python train.py --positions="rope" --tie_embeddings=true --init_std_down=0.0 --beta1=0.95
MLP neurons of a small language model. Each row is named by its layer, matrix (up: input weights; down: output weights) and neuron, and shows model dimensions 0-127. Each number is 500 + 50 x the weight over its row's rms, rounded and kept within 0 to 999. Numbers have three digits each.
After each neuron's rows, "fires before" lists the tokens most often just after its 100 highest values on Wikipedia text that the model never trained on.

L4.up330:464557515514519475540491504539461477508490507467481546499445543439565454540518501368536439533536461484482455467507459506515477547524501509507452538612456592492517555409552466499453464493459452551532405471542429455586507504469535569396482493497518508571481505465470517530541457498470609484496441577490482384649486514500497543549507507437508469503509506545611522569508572477374515437525
L4.down330:470461454519462525471454553506472442440536578477584507482488457512524473503543433537521451494506492467582444424511443507564454483630463467572405512504558519517457483460482449591591471520542459510479567477584455488438380539515509441503517528556494533516425549478528460457563542482492462578404467473556532584593432500461457535519431541639475641494441482512524507502523517557413509507508
fires before: ":", " of"

L4.up182:510464491479508538470521429489456481531394536504458518471557423499533586545548489538476496456365525447462421420471528494382504550515489519548438442529530538473483453472465474541516495480569462544502386489479453455451479582321429521483522422410507405459392546471506403515517533510431549455550448595429487463502443487510457481570479503464511412476402563563437508510496523589455526514529
L4.down182:509449543509490480536524455463553494421578517507487566418564418544519542563562481550533493428425469590378493493475495539504580580449499454524480599532456531500522533531526507531478496569443452534486523490585485576480475502489493416500492523523562425491443492448490421535524459449520451456533441501495390535505568531422435533509531479560503525473618541502497553486459523507478514506460
fires before: "b", "ver", "mer", "xt", "ed", "es"

L4.up20:538578510387542511440480498484562463509470527426469489470492491561552528470585538428534573504510551500444481433502611450563609520577529515499512415512499489407522403533504551482525468520553460480514452578527597610517501560409485522491599516449475489552390552507476467524588532630529533538505508451465475496536529473491522449455591499517478410441498447563532521474491549627444485568489
L4.down20:533539408492536507545454564443443449536522535491456541525576521612516458415553448548560504496471502510520522459485516531583482533511406507558454443500466532422600493512392564558507506523434498558469509587498587484517445470503455536571496437436444418506459499556521521496500514565521574502478496452484526479521539492433423541535461463479646446481461423432443511454548482513447476562496
fires before: "ad", "ther", "ound", "and"

L4.up96:487557468545518491436438492386523498551507517439497430407569515483444492562554466457526502486521459407470482479520451541453600620469485600514494517569568580455517508466563530463465475444526362505495451507487500582505515545457534564453522523482531557547474478389500535516517501476498548561453505459499542474503599554465492585474527516548368517469478480515530475525423568539437494480547
L4.down96:509521519566621514462452509444544577442482586505496463475594507453450516528543501510546538449446507549502538481488495429427487535397495498559592497474431534521546580476501466578442521446558497533512455417449450557467450518495550506510477478575598499503478474443434500525578457523524437626470465487570499589541611546491606617476503489443466516469493511432493544580505491585466506463483
fires before: "ach", "ordin", "-", "ast", "ac"

L4.up325:501431452500560540478518531503530452526491474513451542500485434536563571508485483506489507513459495445524436527525544532431519540556569505498475446500626567400539461495609580617562363441498452582425428515539494436465504472464525506434526497536589461553430542443460514558617477526505519483495599617417458482433463462449561516521482495498476493480538530631509480444423564531511566557524
L4.down325:363561419590469545550529440549516482455459460452486566546487481473514546517444452548458487477514501504435539431537542524425548492437388507458513441565569454549554480430479485376460462628514458513531534619504426492398527567561429464535618563502498559474582511528434548519532487507503484520455589444415497500500501485452545485510537445524490422452493503418547526561507459456436507499468
fires before: " |", ":", " v", "s"

L4.up516:565545532461465629474548527448477491499481489528429555512474509496526536455481544454504496494546520454479473457559534561536480463403547488364498518478546530514523489595555522424476548482538527498443537589492566536474489511457531490445504421400466552507397539450506396442583539433457486514508489496413579496516487566473558487583565460485468477552469380629489478459540617526493524484431
L4.down516:489533503488489482523494581596534549590510475575364467615484508461560461476481543448445574438469505460531529545508516497500454427453565462534526516489508576589520524486585454506602502492394456451567472388487507514533423506482461607588498489429521581500422593588512513508580504531530431502564508505473426606551520493544577548484464540509516483447522494535505554467568513442610415437538
fires before: "\n", "gan", "der", "ig", "iginal"

L4.up586:506446552529452593491436527547470481526473382562501501416617470470487496475470609500472519584612542512439401491515502534444440578495503585546459576528561554537441551500463468539560524456598510516464491519491470494547535521508448517405451523481490560438455501452469508450575581542515514526527526508400577399529484491443509528550578511431477486404484461443498496497539537478443478423491
L4.down586:415478576569472610358493463520458397501479627497498467426499532450436471609445468425493462542518455501531445485452432473466518449491503495457549547602518461489469471589503485540543481490509503546453552470540447506466436543533448452443478540492520522424483502454420554532607531480483553473504467507487504441479554620442508500583575554518485498416487574527512512555474560548460427530471
fires before: "\n", "==", "ar", "i"

L4.up371:434449481472441473438546504431438474477531518530435501499454496522541508583503505508561519520496424544516457536495493566524507519537505520486341423527531587529610538591516531443535482506503459517533458482613537536493499528418516534450562503490546521530477403416570399447511464590467606421541524572500521507527499463567540399532533543494558475588495481551524552469371496551360519489465
L4.down371:509515537549551555428393501489487503458408530459517483583594501482469412583449490521467524513556423439487492495412566514430558544488403464487533504574534380527432480425542549536529537581468482500513596519416511498506449499444443401500484525525477476540507590516446458473491469466497487551513492499517588563516509577480495544610443475481452488490491591370512400410504477490485518467557
fires before: "\n", "-"

L4.up393:560537531500501475476436477567529458513488471447523500563475523442478476578513465444490546547464474501395469492486574482414482485527591470527363392476518491504432462517466497540535502516425524504495355418490466457577444524456456467389496476493413404547485513504613451384520620549548611482524520516526446565502436520477547557608474501516541481534494495510585483458501491514512517564371
L4.down393:489433432549523548657509514484461508440520551495516509434597623445596551495465532536540468442514497429504459473449546456448437502491430453486489414487466479408523560524456421573529540469411513522528521455450432509543533518535400444450527430648477456473496457506499509550598514547515512533468465503462538509484433468530509535555521556467450495537535435533444563521486555483498538501446
fires before: "ou", "oung", "et", "e", "outh", "our"

L5.up494:514542516414402552501424441453521462610456513478539424428527540506504490507492522429519477459427545483491461541494496454443510484541540573486477364595569588466556439477548466497481466520491448515481520498547531556563466549456501516487483480500412558504459588483572494541503568505488565356464508480401503407493515439464489477499543566565478412531466574557520540630521590482558498474381
L5.down494:543544468469464518477509537481524689510492500518459545426552473560509410521558493455480569520495552562528557486496407477498531428513427494536630467492485478445542495472387489529495501515446530518537545517514561509491556456551578476518537519364476477497517542591432456602507573467514478532439469470521461396577529500518476430533500524479483421461664452499557589549485462489529554529401
fires before: "\n", " The"

L4.up543:477498499538502563508529495464403482550469548470475467478465547588414459486521449458529497504461466469475409613517514503387540628442587534584533396538516573384449478480626477565481482429429514497483500512505528546496503479506509533430429521397433467541473541491585406530532524463431477577475512481568389525475436407492534550469477525462446534454475551524518444588511538532434521469502
L4.down543:478480522524526484418568448569536586455601532387511498497469493522573401582436463473548371494469503413461565517455510426461452480514465493503498526523507475509486509506459485495457571497504405491519514493450580514494573585509468512481503621486478582594568436552491630494471509539485538467455448506540538437506452500448513488508414552465516571654431418534522485532452544491510453503405
fires before: "on", "and", " as", "ission", "un", "it"

L4.up32:449513527479549493473439456517478445514476515470483471562472517524499513449543383445492503536475542503539438518519493500540386483555458451521455548626536518511502372569552486529572445514556478555479492474493514472491511526506448476467439430550587523428422556440432547503604559429467509491455499570478543415543451488505536551607534555435556438514408447610500531485458529483477482488437
L4.down32:518556437498512507565419510459471504458517472428535515575560586488577448546422449579548549543484445474656508410520519509477485497454483503446527500509466504510463549459549551530483524588455528471473479561472595497623528490387417484430427467417464481585515449510533492485502508483569564494396491551539493482465596430484518481539561460489493524559506434565505462470545487412417456523434
fires before: ":", "us", "ial"

L4.up205:466526532485440558498498413464476480486445397487531471577523461512527498408453449364394492536492497475473508434512563527474442571582465554544498452477512560471477481488537524464513523572514446515447573492507523458563593539427552576533526386507431584429449580483553512340498571470512497494502481499461489442417553485476518473503554562578503431525455488520503534434426517575436401520501
L4.down205:520497486524457481423525536480444517548483530538527509464518498525443458541538528436548534454453464461527436584588538479482406521494394448452527552434534603575463448513550408484606520494552590517478519445483562476503445530518619538531428362513549448481543538451521494557517500532459498514507512516503535468456475448388427438501585528509440536492499453443424468502464606533417502542479
fires before: "\n", "g", "gh", "ing", "ough"

L4.up336:532448543492426575498532526496518434426480565505461481504519499467488594532467480427506469533427517406443496469505670531552455588528457524603471500507572572513546440474495585479493459495536476512526437481437439492538482482432583534471596474517563448495465554504493425435573478481415539498498593559485484438461499500537460499515465628504497497453477505536477407617526445596523501542445
L4.down336:509482444588478512511519500532408499577470495456589619589528493441524613497480480500511542540506520528544493510510529478563547492449496432494449586516498522494557468405427513421478514557522513510574460572501526455581377514470493443458487456581422424485478421488544499501452482530559474561517470515505477528513550633525379495501462421523558458492528570445492479458588528452456530427472
fires before: "e", "le", "es", "ason", "ed"

L4.up611:577490570461422524410496475469422443497451462471532512495494533512498432537530467492472449538474453534572524478561558536389425483482541511505481444576441520508542508544575523558469532540472435538470422449445508500557517503508531393553511448461535594498583539461488421393500474447463563542438502490474532486484587556510519537521461546497408365546451503449564436594426508530480531589369
L4.down611:508546422580477498389513568452411488456500463432507579497505453568637410537521517526629562451486491542605507543585473509515460480452517517492468490572453532533495536518549524556547541469468522490431485550374499548579433514529569419507370484570513551483599465452516454541519527488541455517395476528482582527486546501445438525439545536545467496559504527439475488510458543479458520537382
fires before: "ose", "at", "ough", "om", "us"

L5.up318:452560506471526591464415447536522466486414505410558466417449461465440601581603480395475543537455496548420418458519506548476592543532471479577463428575494535505485423561584493567541516501518472513519487530467485456530561590467496539448501520501523465523478572469532454497515599524383497521499450552525410449495544536577510577495510572503567461372475537568535444490458459502519514508475
L5.down318:469431464469490451485545506461477487500489560496474543496513449444499527543481439418593491480499513490428511517457456590452460452485446461583504516443429493487441555668481509561447554558555545524495620452478512490523545555498631539522470612390473418577562467526468500551421594568462518496455454520526589402455517520527545519523524543574579499474526500472475490424542420500535538421559
fires before: "p", "K", "nd", "k", "n", "t"

L5.up340:570505537495425514439540423560468465495499500503491427546475434505496497599546497398406531517466542511614488382512512520483577497502559573460500510504500514564541457501465488565465452472504485548476378478453491553559497520429472490422573555418491480547417468476466433507592509470443511514537535558503520489488539516489511547421466593476468528424494473486523382561456511533454623430570
L5.down340:492410499478507492482468423418468454490487478441530515517560530524578456515474417510541523451488558430520435524518527560516508492479560414513517563537566513434477532462476487534479506486631436529461397467525459483538473534435518484543485478586583603497475539500428468407481485427454551538544546512598531555488471523483539454500347520534558447555469516484425571435550529591510386568525
fires before: "hed", "ing", "ated", "pt", "her"

L4.up506:512436480463466454546547381551480482490562540422544459456454468497504448557468476455477389600483465537505434481414518557426533553515501428545487515622481570487592398479582517517583526551559496584508464432532498478537507560504406441422489502528584409414461476445504485559604464502459527529499439489530485493509498511527435502420562592464436463419495526535543520492529606486515493502469
L4.down506:478475418489479512533552514472518503528515575496531601450562526603596459509434487440552437511436466465498386548516562546458554529581536516494500471562445362502470558428379502439576577495515404484426483398425484548615474456452418549533515433460440522541610474542560518493531430485581622498505507519554464501423492550510449513400463495421467359468496487456455531510503485438506521478509
fires before: ":", "us", "ies", "ific", "ed", "er"

L4.up453:478471588476445499384477457503532463569443528441542536458447593445466436604547515474412519496472515468499561498505590487422492507532558450564535458586523561563476458495511536595516513516517403506376446549486453468544471517447498502490554466502502464430549522500482517463482570573499579555454408557528487367480586466503452616535487548446430512410421576445510418582426500473492521535480
L4.down453:544556473504489512391531430450527441485556530436537498559591427514477467555453517523458456542529533530580523445529547426499459507480517567568425632542400507511453484497519527545464496498558533345530511525429448582576460577519481412501447451627550538478548391571482560521514445570573481609513516536526484518443538550515499451464476609454515414570514513463457463520591516498545547490482
fires before: "ose", "h", "ough", "p", " was", "at"

L5.up532:478489485484438548447534430447439479514507516535565498504529522572509460587467471372454491487471437547496511428574484539526613516632555488460458575550618553545590425518532544523556447512524494482562458422456512512560547551388503459458521476529509399456428471522521425561601485432453516506419574492564516561502431483486522518485526514468456419405437457483581404570528484516483563489457
L5.down532:492459502492436456410442481623620526537417548581575519539472466574539541503539499586539579517457509502514464524518547471482593447382557462473431510604527482481522514433494466496531485575472521549502501531570537476552514486525475530501522498411539583651489519609469513471451534551638510516495470513511471417509495500613467529548516430591504462552564497432540443470514487505497499539575
fires before: " the", "e", " a", " as", "es"